Weights of a small transformer language model.
Size: 21 layers, width 224.
Architecture: no biases in attention or MLP, untied embeddings, normalized queries and keys.
Training: a variant of Muon for these matrices, 555M tokens, 4231 steps.
MLP neurons of a small language model. Each row is named by its layer, matrix (down: output weights) and neuron, and shows model dimensions 32-223. Each number is 128 + 32 x the weight over its row's rms, rounded and kept within 0 to 255. Numbers have three digits each. A neuron's up and down rows have the sign that makes its largest values positive.
Before each neuron's rows, "fires before" lists the tokens most often just after its 100 highest values on Wikipedia text that the model never trained on. A number after a token or word is its count.

fires before: "- " 74, "ian " 4
L6.down701:120097166123171101081086101108092029112183110095134113177148142108080157140148134112111146122106126090171115124169100144168173101066104134156126095130152161194125134098128127111129142114151150113103177155124092187110128083140152149130110067175129142162127115082159122146139125117108135091152131158144126103166155133110148124146144127109114170045118146174169161162078172109074076088104173149172152094132152137136151082114116112061059209113109109054131193116144159185142152075142082120157141157099121078192131053086152096143134099145098130127106110120132103147106084122175147163

fires before: "tr" 19, "c" 16, "ted " 14, "tion" 10, "ty " 9, "t" 9
L3.down290:181104123147077106109124070136146091149098105161088096134181131164164113136120125084112143152103105096070121177071102087131112150117076193131109082138095118139107168133127142122155183158118148126095135185161115175129167172139079196116131101135127116143107072121109126123153164116079137168169175115093151119144137127213127141163119121142141108181144189096103117087121087176138154185114095173137129113100081131113109147072201105119071178106069139166149155120064164143147133176132087171136104161145108132124116102154054102069200113117112106153115134150184181142169059097096151167

fires before: "s " 77
L11.down458:099093196135133224142115176143150118080206148135039132154134140174136179106145090118124096106091139111118153161106162082120088159133083099138139121161111102124108130190151105112128119091094038133169166128130120159130137125109147126150167112116179113179154095186161104146098147139140138107126043114162098161132083109138088106084097127142091093116120088112157121127082119125152110134168083055099064128096109110075083136187113094188128195110140139093125151122164144121133113120126119082096121146070125184129178129160105043093132136179098113116190162113120137068156102113155128130

fires before: "m" 16, "st" 14, "x " 8, "e " 7, "x" 5
L3.down43:068170101153152149116127144087106178182131164133161141133152119110116140130114090159099117129085108070128119101123170084144139076087117124153138117119143105153145142126140136179166116133106159141150122139109131118135119132149111093117074100130113137069157137101040121076115100136108103114120113088195092078147138106128127124192061159102100086104080123202161188147090118124153182137099083065149079171152162083095174107161164079148176129088128108155118164106167090178118155153127153153140122105121152054130132078161134183172117149124167048117092139145081109141150072133145117116

fires before: "ed " 24, "al " 9, "e" 8, "d " 7, "sion" 7
L3.down539:115072054108153100130127140148176130122098123135077087123108056130146184147083121084084123150111132109168126095140094150128093188137126150133150179153133154078070085104170145077082137123124109094128074141118108140153132051116094153130134098129171121142186167121045150171084153158122106114143112145166115070116066119160119145109057057100170162109097141111127103122095079137134124174128147137105135101083133149191114164103115188119125169154137099135109150176114114101142059140062182115089187099134177102177103082151102156153169169112102112175145119155086136151093126119135088140

fires before: "m" 20, "ion " 12, "m " 10, "s " 6, "er " 5, "ers " 5
L13.down314:132150103146127092110081136136151160137138138126088141121151101063182142117098094086149132154116128167162147154105183108123163138167105139043196087139108104145116152189132166166132201159185152121142096160092148175133182132169069143096053112110099066164138200120164077158104161128135122135134125183142114134146190163179144093096130135136163118130137120111123100105085161122167158087141141110141097168126182159124129165104190159140104107076131086160104146181118137121114115155139119228157097128139089128134128196144196168078124097137104105102120096189116189140158124128152161067

fires before: "s " 44, "o " 6, "l" 4, "s" 4, "o" 4
L6.down48:126109141100137060134117173108116195146147159118133161141105129087126137110159087088130134192172136153165158071140110103100067127087137146203087123170092102118105118072111094145078120081115102094077115142126162119119106168101095182174157169191128155144121187091134177114075170100112158122116167159164136082148114140105150124069179124123095113095120173151096112121129116080120098123086119089140124128132109123159038157128186153109104158125133128155102179145134091149118104170133196093173061201102097108120094168187120147116084089151137106118144150117134150063093135126142110135

fires before: "\n" 72, "\n\n" 8
L3.down835:177159152130126104185102077097116179073194124164132117135108135167120145144120162194156114088087077130114138128138126141108119106088111085141105140155121119161058112198096145112086089115144222118150112154145163142081110060104100124125098144145154156052120077070158141137168093107113155127144113111150096131116171143098112063087136123101080130179155094135138154067097090162121141169182133097118109111142084108076106142168156107093131133086123160116147179144126112077075058118096125110079163109129093150137108074114131148118126092219147138136137185086144141131149121129189146152

fires before: "- " 53, "er " 6, "el" 4, "6" 4
L6.down676:148141177107110096156065109165104086143143140124065119157118103112137087100154099151157117148122124105110157146127051135098093128099137122124162115182123161132167058084143154112074163183068138109119093169146123133129149095180148052143139099103180176136108122167180135105119144150150151091127123115135150150140113125134135030147144131114095112116091086154091166179145143153137124087180185137132176074104173149076132079063137198087120130110131116054204120103169090170181166149112120088093151145100138098097144115123114142160147080125049161154113125145067072127095060128129160143

fires before: "ic " 22, "er " 13, "s" 11, "s " 11, "from " 6, "ished " 6
L3.down644:128165155112174086124085161116122140148151118149158100073071122111115158152147154205215144106158149181083173103132075095129139091081107128172103118137140125116119150119136095167162129118114088167100099141142134161143255158102098099076120123182139115123121126077101161149148149065110083081195128100114136090134116114102115160104154084124214161150150129183164160128161160102184081130149112094126121134131072152129093167123115109168146127115139102192116148113130151158145086137123129115092112143091133093121078131167126158106144120135081164147159108113166187108122144068157172126

fires before: "ed " 62, "es " 9, "ing " 9
L17.down861:101111146069067108112131123137096195208112102129052166128113141162127099141112071086112118101159186164158140093146108175172121136096164097177076117167137155110147153174149142163150058177177145123170148125087186120152141144125191108143139161120062111051084124166126141218108161134132116142115122089118123143137153152192108107098136140084112092136083143092162124112055101136106083130149091086126097119157134097135120121101105188110160118157084150141177123130149108124123150091105117121153106147116122068103126094084142127148126140140157130110087160070105120152107155135164109134

fires before: "- " 72, "fil" 5, "e " 5, "Ph" 4
L6.down895:129130175166141146091168076098100162189156175132095204079148140088158073164150124097102073118111130115136119101136128121150167117074097142093095134171108134161116117107112156203087108181170129134130091117113144111118105104100136164142159097143089168175118075171116159201111102156079143125092187139190190206129172121098141116161097089162084152101105150189131142182168138153146110094133102158151114101104079169165128092113138106131157138083175132140103116163172166162112168145201109154096087079145086084109166053130151126141112089157122131125154129072114124161142099160131150092

fires before: "s " 57, "/" 7
L7.down34:120128132146142136119148096084120165122108153173118104123147098137105246088131142169077075137141131142104146108131199147103106171134158104106130140147168153188112093159036030110146134134108182107141199126159090097129138154153110125091144154136194131164148164164143139179098065106110142160130112129138121090117144157104108096140112174119113096072123126177104105067182074079127115159132091097111158056158089088134083139080098080123147122164071106174077107135118104061173121167107155117117103129132140136099137168155118162167099082146119140109109100091087093122130147091111127135

fires before: "| " 35, "- " 11, "ain" 6, "om" 5, "t " 4, "===" 4
L11.down680:113126100150133127092136085093055093081111073126115135154130094109162111176056140106085116152120137114129087117152107115081213154103047141155134114141162138141133071140117145124084128137126181148160071140143131166116156094057115166104110094068084152161099108108135103156092160175122135132143161138098154156091087107173123115213129155105109105166164196150175137134104109126097115061115127137176158120179144132108140107175093124132167124092114093204122134158172126139107182171111130162160121088190152138094159155159157124128156203136120071180189129155106148137120130114147115146

fires before: "n" 16, "ned " 15, "v" 7, "h" 7, "| " 7, "g" 6
L3.down261:159123139100152133097130147098097126104114156127098125190182070092161157146105121126125133204155132147118179162122152205147115119068106125092140109150129104146122116176110124132062124139150063111114129139151087106127134173096116190056117121198167114122168122144142195157192143104077144083193121154123185184141072097096092110149115136149128107137141130086137149161154108102113120185109125116078160101127160122124105096085143099153206114119102126199135110163066144078126099116099104092119098138147095165107111172129138137123151125114050098213124136108151183101100151150108109124

fires before: "str" 18, "th" 15, "ber " 7, "st" 7, "ine " 4
L11.down450:154135123151133155089071120106211182064061180101065119117132127102114179176082144142119149163172102114174110118140150161186067181097117144147060149102134106080122147042107108113090109127132133121104171086181148093108135154112107141069100132164135156177084040119124118162115118164151102083148184158117116178153130135137159146127120136086126139174094144142119080115124133155109142187167119157124091145074182154149132099154163173146091153097126152149104109106114119116180129107138140152144144145059103056127111146082102053151141139177137121075165096139088148164127144104141181087

fires before: "rec" 16, "es " 10, "il" 7, "stric" 7, "ed " 5, "d " 5
L11.down266:092158121136128125057128088097134100151129090142127113058146112092149123136129087119138096120097128059065109164097157136118176067081120153145050150169117105102107121110094118095096095127117128130149156158182148172111093141120179125135150109168123088077112145173102115198115157137117123101173171168138097130068154130191142106110068158151130081120096112173141129140121144165099110108214063126129144103144156198115152212135144152050107117154117071150106109132175093142124191124149077157141114110123095078125140142061132138096089116151125094147125081104086074128156172155109134137

fires before: ", " 17, ". " 10, "of " 8, "h" 8, "'" 6, "." 5
L9.down502:193118146097087122145072080125133127118098142126078144114158111145112167141165108059187144132139096156128147058107150084185133145103149120137088130153083091100174106142109126157118081051059150083123123132175181158089114085165137080119070122139095114106175174116159126145153128180152139152214169180150101140169082142102117131218128137116082101130100089116132096115101145091125150068142146163190130085111133098111125123111121076120135085152130056112115080139125163196108140167112120117166129158110122161116072156154118141111050117093130112090115123125187146091071090139163129144

fires before: "p" 18, "\n" 18, "of " 6, "s " 5, "ul" 4
L3.down201:171101120153093099094114126164107158085171175101106138162174152066098148112103101070117123092083210138090084123069138100116113162118129120147114104177136136121090114126155114090059151123142087146127131149186188149115154106113146146129103080189080168094086088094091103057118099160141105100117112098126119137087189132144121127114121122118134125157123151148185144080089098151147132117116078123093078054129128135157135117120134119145110146025138125115124161171146096120140165119092152063107133069125103098117152120137159164126132157106072146081084204075141081079080138110143158181

fires before: ", " 14, "is" 12, "ti" 8, "t " 6, "s " 6, "i" 4
L7.down681:107136173117105111084129111173150148136101088113099154142084071113095155157112149114101069188165123097135172100166201141158110171094083096163126082076153186136115183199128165148119109163101140089134133140148140138152078127096164079085131154127110152107120153162063128166144142111109114083158164137173117061071055118067154131115102103137130130103095119121192124091201085086208151148083110098079148133119179127055122138147117117116142177139125109124108155110141141089133147187110137127123152134105103119068148168179140071189118072113175077175150071146081125141084159126152122149

fires before: "ed " 14, "ment " 14, "t " 9, "t" 6, "ard" 6, "tion" 5
L3.down342:124113098139095137176079157124053133146144102149121126150156096125190074133208145123108129082068137106047136112140096169125142104155109047138155167109088133123083128121117079127094168121145119133149144104137112139139120130132181117160184146187093102157074130141174089105156172188116098103179118168135157089128079112184231148183150171174091140149117118130164166107180144151178127181120084166115174105144139131141187124133128135059146149155108143108125106121123109094106092110089105174159162142105091090165136096066149081115125123157139149159089118087077089132100170107106106141

fires before: ", " 27, "==" 14, ". " 11, "." 6, "===" 4
L6.down855:140084129169089065135137076096105094170109198185155153073117131127135138165154122138159120157163118123129126134124098126163132070140182146157051138085107119170179126100091142078109164164133115091102178134129092098153094140152127156126113140118166127096161157105160165155161164117129138136059117134127191133151114163119103109156118185103094138149182127179091130104140153181134101097121167141174093179154184187154103155187133095129146158103191136149144123145107124082122107126063137122105083190104158160149140133085173122166108157166128157160146149111129101117138064122068136201

fires before: "s " 15, " " 13, ", " 10, "\n" 8, "s" 8
L17.down575:119112127105113110115075096126105174145106116114065106215150151070122179180108118121115043116147121084147129124181240151159168185142153120142114109195153168069132132132106143115172142138107118193081118120080164129086174088155166128091138178123171159163158173151108173162154112119157131165129110134075117152123126173111149145158147155117148153124119119113170210204120141110095098130178148149168130129159065101120148156157134139098121155160104085164153130145175124137143131149150126105123121127120132088099143163131046093084128099128160200063142159137144156114146163124141108118

fires before: "te " 18, "p" 17, "p " 12, "t" 12, "an " 4
L10.down868:095142135113108104147110095172090127121155154140146132110148125182122162129137183082118134156151143106171088123145139163114116126133152201102162157140115137148084187101122094072115110134144075120113133143076142132088093114099069180171176128187118168129072172109101079177102088107114159123110096159094128143141150000152142162147121142136165084149131161110152125195117058158115103116116147179211108141091047140134116136093141094096142116131112182143079100130117139114123111138129170114099134166117094150145122167150146103118078076144102089169206158134084082132062131135108101128

fires before: "of " 19, "4" 15, "2" 6, "0" 6, "3" 5, "5" 5
L7.down365:088154099135153128111147166101149137119125141127151152068136166180107095079138134115098102117129097162073111126159131151149146118063099132173135166062131122172110130166122116131088143112155118163149157122066140148170150113111104160171095074182167096158126191119143156191168173103064156134063061081113129158063114145119121115118076164150102137159155085106106120159139170118128122136156133154081151115195092097134187090100153112120088167154166136140128170186126123184118092105104131120162157115164125116109128120098098109146136127139129127179116143104131109139127098082105100176

fires before: "ec" 19, "iz" 12, "es" 10, "ic " 7, " " 6, ", " 5
L10.down815:132070087121112170125092123121150148101107111158194114154151135148136055085081124119097126090099100093101063118188141129096103103198151120138087156183147113140138113129104072111130079115144139114114108102129118094093140153129158136076158126126057132087101111129098140083215187055140100117113132142135193142117101101176143138118115143142101143119068106098137131123124209144114114114133069152147106151156068116167157193159131166162112101080124142151138106182096161084171179067150113145138173169105128146179072106103169194144077144069090122089115133089127127159155164157189148111

fires before: "- " 62
L15.down887:073092146110092108124060113093111109103101130154138156129113165106129132175050092103107139116143149100109142144105154107170138118117143112118159133135146137068080040164136145139136183142144134099130118123121141135099124138228172148103093108160086129195129156117086117124126116178071161084067179129113141208103159128079097111127155107150101175093139081187180132134124106085097142116148130133149105120170158129149107193158060181166136119155110118130140164146128099130103157185118170128130166112107099136109063137126145173095175088072120091119149148138134115177134114103163146181

fires before: "st" 19, ", " 12, "m" 11, "l" 7, "r" 6
L6.down681:091141106102140084145131168148091201128119172141137127118162092106108127116166097097105077153152121155174120104139138173083120188095160151144148139102163050174075155129161078143108135125100132152153145085125138122142121158126127153138157151112100132118120121166163130142174084122114142151172131153118112091177136132110106153144155126151167147121093164160163167161135166129110122069116112106184076205082128100103139076171172106161149151133189220121068087110180136086063160191161106150145150169143180155143139080139137126143176073169213146125097072128155169118161077164128179103

fires before: "c" 27, "–" 14, "." 5, "li" 4
L15.down126:212122156116112139125181093108103162164108106111124123106151069080099099096113141095132155104097175117095110070131145101107164143197143155064139138173107103103197136184207181125153121108114080156154154097140142164077125139146117176208108129115148125135164140125100110125134108148187162058145102171142076153179108162147123171080135102146113103115112126067141079124102094203171130108131170104131094115130147099084105171102145116147109150144146164172152073170127129112079084156128117133096085186110114102111083143140093067095160155109090116142201170065142112143087130098066149116

fires before: "| " 20, "(" 14, "and " 8, "– " 8, "|" 4
L4.down201:137068130150108082048138143127117123112171166154120123094139133148138117116113109115188130107124138143105104066121147101150124121054128112115171156115133160096112117075104112166173129158144089129198147153162180086093112157163083153087100117186117191109152145105165170243189127134128138141151135126126135142110149106110123062135107122105115089079153157138118138128117149071134156176077080125086100133117178128116167175116143153146062096110068112115148202094152161130170153125130074169188118151162124109193184175117136100099148116095131191136118118162140075097144058131158106092

fires before: "- " 28, "  " 22, "==" 7, "| " 6, "The " 4
L11.down545:132159099099150085086103095126165100134195133145125113067143099137163074174097094112168156136159099115163162150095121137122149111105101108200117116187165133098090098131110123129120150151119113140097113159152096139089112137175184126152102148145113147083098136141135149241067098158090090185080136067064172136068171117111203138145121125104112128138149085154119105110159109116143118141154139082082124191120121116145090177142131095084179172082079121133131138107097109100081104154124136173087136170143071070128101137121134108132085088149124097141124154134122124134074148065146116090

fires before: "er " 16, "ed " 10, "ing " 7, "ers " 7, "B" 6, "s " 6
L4.down69:158114138128103108096110181174158135140115174163117140140107108124154206110122111143111148149105148184190110142153077167071112152107079094139110128041125111093115089143132185207128130095158115145121081138152178104054175102148148137145173167133141099091136119123089186146102129110111123107138139149125169128174117093085164076135086120102189085098108089115158124150163131099109136142091108113072076152163128129075100125137119074132131079154092162187098228132148110050185161160116128074145162175079123104148105116092140195154127142140136106108118089071138139082081183081115112077

fires before: "el" 16, "ing " 15, "y " 7, "ip" 6, "o" 5, "i" 5
L6.down787:128090112167108134099119213101149067149160076058160122119122138155097113139099119155151157132098102061111147113138164147094133141149123127099158128147129109121092236086102124094127172097174110089157133101157133161147127148158096120121078143122073107157112110175143123072161154137142133157164119162168014123144106070174108196116103141113126169173113119106112166094083178090180095100111180153170148101067129163088134092150138170102183114115143120084117145118134094117141172083074095121122157152142064138106091187085076178093139180129120158105118103154087149138130123083123124123

fires before: "un" 30, "it" 16, "and" 13, "er" 8, "and " 6
L4.down29:130104133164157156129134131140165130131094130206157126145163139162098148103133116148119121113109110109108100173080149143102117129127110081135154192103126130143144121117099188172160039116148118114137110094116107106104159084095126074143073126159125083104134151152139137169172116161059135122124098136136155067126148118076161123084233156122119137159113144127177124194134171111123085162201092108087146181184106119160124143178132084115213098189099122140081112086149172135088185146117085115130127130130146119079143180077211135072136124041130135152117070137100081126115138118117128149

fires before: "h " 14, "l" 13, "in " 12, "s " 10, "out " 8, "m " 5
L15.down709:087099121050104181119075115115139096147149112150144119075197101076131124145128145151162158132113115094099138169146094176150127158081119071147126113151087127154157112141139170114205058165095187123157137184129136089130077152184156159163139163151102147131133103118067111104108162159166066109068114097128149121127093197076141103169158116132131135055145131107118168082132107100181129099142105183087055118109168121079119152166113081148129116121164165165122164067188131124139168083125121155147177160145080135062156135172131109147130175097131095155184106163144161116114091123101157175

fires before: "ing" 18, "p" 8, "ian " 7, "t" 7, "or " 5, "ar" 5
L6.down863:098189146127084139105149101143100148161165137166087147081089125150180126112066127113113208116148132119148074048157143143146127102144150095088127219132131169190165190130080138161194115162143143129184122131106097135161137154108150136096126195150109113131109186128132140083119098144113117172119091146071192125057186137150181156124112183168140114181123176104144125121143165171144127200178156164132138138129160065123114096150113113173149133139114160150084121101112141066136105141154163111152145164113144191149117177144130172178102136157105129166131136107092124121110143116121147190

fires before: ". " 16, "s " 15, "." 10, ", " 9, "- " 7, "h" 5
L13.down594:103113099179108062163113145132086109152170092112141177161146144156083204051158129134138067118129181072128140150083151130115099187097074163117103121066145137138082111124086154132104151123078135152127073153083118153090192145111124117139171168139114153152153161198147136187211126095198104108088076103095152124076162215158152118179206095154113144137068126122127118139168141144146101104152130148125131127081155094125115153156131144077118133161104118201124091119113095114169154131076181105138135103151120156089143136114120209134097087063071122123076128141147168149117142127153110133

fires before: "ar " 16, "ar" 12, "tur" 9, "tion" 7, "t" 6, "ial " 4
L17.down749:121144146166126084068106076154117153126175122114130105136150100078141124121165129106054168067129108091091107150125105126129155096116096082124118156122103175142121126105082164173066155156163160141136145111129142127160088126110174072094176112087130085220169104099129059112137133156121157123192157121053142152128164115210118099168129131128135072131102137110145167073184120083146106124132083158209161116121160104152112128137100062080121109149072175110080128106106074129060160068138135117096094116153106151138099111106134142160087111156069129117135134101135149111163236139147103091

fires before: "st" 20, "n" 13, "ted " 8, "on" 7, "er " 7, "s " 6
L6.down844:101203098233141083080128116115052122190215115151149125132170109118144106116165116132120068116112158092131168129134117102095172099103118171128055085099135123152096120121121127129099148116090112168121111120057118114132067154095099110137095089085092107132112100173114142169142117094131133149161112155168081130138163120092100148089141131116153113153146085099137142111085063136102164102111138097066141147128170085125076093156214161099087149118176138210067128173126156124160138143126074123151079102145106133084074125130161097135093103179115110142145136175123147030149160102103146118

fires before: "| " 19, "tr" 13, "tion" 10, "ted " 10, "al " 10, "tion " 9
L10.down279:198180150193066125129139110118109165147095134121164082099144151151131119114096146196193069122133186116087112094098094098144138147120097088078095082120111146128070202145192184105170137155184123132109108177155123133157135087137095146082121073076119083163140078066137192073177110135180165135128153109147153119159099177176120169159094121130139098109139135127136164139139143159101107180079059128103136095156160107141128116130150145135146090126120107130065145135086192174134131144165080173180147140085141138175140130181117166121170120170159152135146056123145112151120121121127167113

fires before: "ad" 26, "ad " 10, "at " 6, "av" 6, "al" 5
L13.down876:097070124113142097100180099077083114087130091198155115152184122143115132118166175130102145177106206114153134184157082103112127128062139162086096166119123074116119140120146179170162128156151137122073122161130101132117159061120163186148096120085139083150165126129118088126097107118120135130179128056124119105127097155127139100178120152043116188107179086147108157150151158115131119142140102144158084156116168094139080115157128079071106134157142194113135165125093128153149115095119144083091079139115107177075083121140160160134156154059102102127118137115089129151200128121105115105

fires before: "or" 29, "on " 9, "s" 7, "re " 7, "i" 5, "p" 5
L6.down253:105123108141142165117033116161145128142166119118109087140193186087113109193120172143160117158101107144215162083229157131122099186075081180098171126164143032102096105142093138111091157140120123164159137156157063110112145175104170102140107032116129114106200138073122119096107143130110110119156141118116146127145179094076133114114121148198147149156082189140060154099125112146137128115103104130114110132154137147099125129081096116142105149145107166164121076123120089078135153154097146130113168109135151111077102153077134169151098127184139067172110120137118127141156113129114123116

fires before: "n" 25, "n " 9, "p" 7, "i" 6, "ned " 5
L17.down96:171155121080141103078138064135139104118087058133102163093139109109157138144122134106132081102115055112123130146107149122163094098066111140143133115072146096116143126133174170115108141163078128111130125141179157092153144174087089130126093088142034093187134147167093141123183164157112135085078122052164126174163102163139122149164151138132124115123142164107140103114133156096174157150140110078099138152155097133126108064085166092157105153131131147137176161108152111102113111165134105104075070140144092130093043089134119125156127144155083099204150128094102127101094153170201126077

fires before: "\n\n" 52, "\n" 13, "." 11
L3.down849:178113124088138202115130108119103112117093165196192112067100067116041111144175156162125105152096124115093128072081170141155147149121168127064116142119117117131186178144126099117167071110137094090061163171084113180089155176117082158110099130160126185114183165063093120093142128186160138150082146132157137111159123124140132114165081109132091142114152080154172137115140189126151143151133118136177157109147121126131145133132164108099133096065149176136122103134093166075119099125096113113148154164076128196127061097109111089138110069096076065115080171106174124124124116106163129122

fires before: "ates " 22, "s " 12, "ates" 10, "a " 9, "s" 6, "ard" 6
L13.down616:118144134143142134145110147158143172178083138124135085147108154098049102122149144082145080147106139133142161117104171113113154103088068101109161164083138175128122108115118112196147083087086109188084124133062154099158136153107140139133102153122135156187132153124173128142115150115119136208128166141163094136122082080120123148176146121174137133085144121106146127132111125096155135144085156072155100136173082093112114124123152134174147204098051179148126151093176130079123130117205131115116123144142197088161088156125125098177093072137116089171168101144120139125114199100143075097

fires before: "ag" 12, "s" 11, "p" 10, "af" 8, "aw" 5, "um" 4
L4.down359:138141169157164102103119182124096138131094104144042136165150122172067142161078129124139069188141138133115135193155180120114229123152115137094115095216076116098079160169082125125117125151038082157172130186121093128063121157113149095091123084097153145052187170117111079141122108125110126066127076132158183120182179130154112146133122102130165164091143129130146111111150128109075124126125095114127168130132161120115107185143098147103154084117114189100077124109133075113161111066094089141100138106094127094080163130115148172087126122109164102097121098149148114136108084137131102079

fires before: "ation " 16, "ip" 9, "in" 8, "i" 7, "ation" 5, "ally " 5
L7.down71:105093186111149096169120095138124137120132089118113157127225137121104139117093130126213129140126103091124176116190138134177140205170161130105162133107134190100127112170075107162168078176054145079135171107074113127087107137187138137167105123201086069115109117105151149114169178138105102165167187193129086125109127132115139175134151167122139112164132149161095109143080087145185106193167200125152162137104123197121151118170166147141098073141091145083119090107152094133117117119104137147177061137107129133082157127149123159099103184115061136121134148097118174165180095123124101157

fires before: "un" 24, "it" 13, "and" 12, "er" 6, "el" 6, ") " 6
L3.down124:117157120099126043113129099147112095071126093155151105126142138131069120129163071144146128146151105100109134099090136119126155177137094138153167160127100108091129084116129096135134120163136131113102126080106115135195154093075137139118104143118091132108085195138153178138082087179068177101210133117110125092155096170151082175139144136121142110122172131115167135127129094149134148227150098078093112241124132185114183128116189073115138131106087122168118124146188131179104139104079110071112117140164116131088183146127057101162054129107146119129093083104141121110131069129202117147

fires before: "an" 17, "ace " 11, "ir" 9, "ec" 7, "ain" 6, "e" 5
L4.down35:121077117122160129111097151131105074174153150114141163094095120136128086100140100194136135145150138073135213149099108092095070172113125133118134078202138125122125107139137119151113119120146161144157138140138129126140077120116122094117084114109101139131120038166111114040135075093041092115163131122138123110096135167143125169123119142097131119127199102108164145129110145086147117174085129162153139116098171112160131099108100187174141089079140078112123174149117141118122108122084149155114096169080116067070106169106104110141165107142104130087124096143124016145168143162118118141

fires before: "ad" 21, "stric" 11, "d" 9, "rec" 7, "di" 7, "tis" 5
L3.down291:101121135141118168138154064130167132096092118125132081058164124075094083115127122120174155157130182111066144144113098133096113144091162108206167155177146185101065123079112185120136115120160098126144134116104141159121104164106118158151103187137097122101119137182154168179146131082146130183186072146082157113130171110193199122087105113139161157173119111197121154101107097157182131185162125150115136128160066141117147108123153121106135174123068153172106139100106138116152138126079147084147074113106086192092178161129150112102101187129054154157095102139141104171171132154129188117

fires before: "s " 38, "ed " 12, "y " 4
L17.down515:130104104099141132042134125151147120145078105158129154133131110090123085101081132129186138086144143114175134129121056135135132127106130150097177177101134151100121147109100145138176095148143099096168118173176190165190122134125123150171136127201159105147161146100063119125103197107132053115089160066112117076129163113105084115154118089160142133118145130168112124111131125140119083130161093117088102120105170165072109129188120100099109109136181092123126140180123158101190128135133115071067177206107119195171107107146176131123118141126113129175163182082082139061128131080155102157

fires before: "| " 38, "- " 18, "4" 9, "0" 4, "3" 4
L7.down348:153103140111115113091138124130083052194190123078159152074074100190147138112134136115091157127061124100165107144106132153125195129116147127133124108192184174132068119138128074147097161120082106102106075137108097136133106121119134110102113149077203109125134127092142097152109137133171164141085176171083190138136119172118139093088155175118135091125079119188149130182100131143131135139107137194162163094116145104091126142105141187063076125102182176173085152140174139122084153071146099099101149122089141117074157207125196122138141121108101123129138157099139152167148126132097140125

fires before: "s" 15, "ent " 13, "un" 12, "ent" 9, "er" 7
L4.down626:110128131149091109168078151156058164146136133127191099123118208140105112093126121149148075097096112140103105106099102104102111165156053115118192151143102122112152034136090126154108108151081146105163131137100136144156128150109134098128149144120121161109124110115141102147047146132138174107154141096118155135085102148078160090124158179125109146145149108162127152161125098134121167138100183144136104210187084147152145169099111112110191090142126095175117181106086185134170134129104074078190131123107061096147209158114156206170142093096151134146119104121148158160143092152140199133

fires before: "o " 19, "es " 12, "er " 9, "st" 9, "er" 8, "e " 6
L3.down356:144147112081051160084162122165163131125096101170183111121177125138181124153072128114106138096121073170116154141176109126153130114069162185153095130139148169105085183098034141171075139139104164096089153099125130107117113119096104147118119173117110123112084151109110127161113168081121105099105110135158118183131117165172194197134079176096115136128119135103189130158149087150115131108175169117188120158164139124159130152152115135095155153156201073137127165170087155147141173120116094105168159127147148086109098153069139162125111192189131167145107196107134077133098157155139163139

fires before: "s " 62, ", " 18, "\n  " 7
L10.down875:161190188125158103166146126150131077129104130119097121105082107126136151140165061153050130093102114095079179119106088118069082129087144111144067093141147097077110121146116132142164154114107077124134088170163150181195116126119100180151138117130132077124151097192136109189126172191113156171075100153117059115074148145125175090152058117176166146157130097158097123109159089113114143143154154098129092166111109110076122166160171054163132156137156103132130129155105113111098171145115137138092143122150110141144139096151116118099068144111157099169150128121103151086127179088108096167

fires before: "ed " 30, "ing " 11, "s " 7, "r" 5, "it" 4
L9.down217:071144147095123133108094119121086150162038195078146114142094109099090094165122107102112167169168189201147055126160126118161108132184129140171048155121087092131044100138109122145075146145147093141095064101076168118121131086085154110120175135149097168127115132189173130122108075148161139127130170101096120117132139139145157094165093101118184093161140135088149151147093185148115137140163176086146084066113142136104080080082098105086141129159112122091144027155089145102143121175092123141133147125110147075179122188118130133079148171135170118098098093127154115146171189109108076154

fires before: "em" 14, "tit" 13, "res" 9, "em " 8, "end" 6, "s " 4
L15.down306:177109102105111129084170081109117183109165136102126148146142117067112157124128081171175103096141121140176113161170148166095074149120143122112112132158184152101087106152111108141168112102138083116141152122107131057136131206197171191138122122154155150121122121059102116131122103100127142125110117187084199131168127076108185103197137156102135118142142088122119143115023151081136150113096104094101089113101116121123107140140107087141118138108154119140136159154057133139150134103164192111152105112123180078136185179119112142142128106069082118103131098069083123066106186102100132093

fires before: "| " 46, "B" 5, "and " 4
L4.down215:123081072102140075091166128114085143116166135166110131217072093160107084160113114150167164148120162139141109104113177100099184107104138129144126125133105123154151084146124173181098176112104144075138148139118147064177151107157110151102103101128116149106133173177165135166087088119110116105106128041144144098091132180110121144128140177089169093073086136122073118124126116104143120080158116056061170133131157161099124071108117109115062091131126117168156132120122119095160102111098124087149080166137105072177126177150135113145118137128151085117157125136135141055143129174125171122

fires before: "str" 23, "th" 19, "st" 11, " " 11, "g " 4, "di" 4
L3.down359:118159191097086110114144114155152196140073113116157145137142074064140143094127133166167164164130128107107153122080149106091091188121115127154104113164109178081092153133101116125080174170174176141137098153068161127110094071148109179092112196176097133137097084166144125174143162149139141093150095107139150162147157091139188130127094114115107203107134115099163154086148112174157135160167119174102091122072161145085126089152181167170164138103089158191123091178156170144187131094147135122117092103100107159143125116143176141156126136103135147085094092122114118133112093128168091114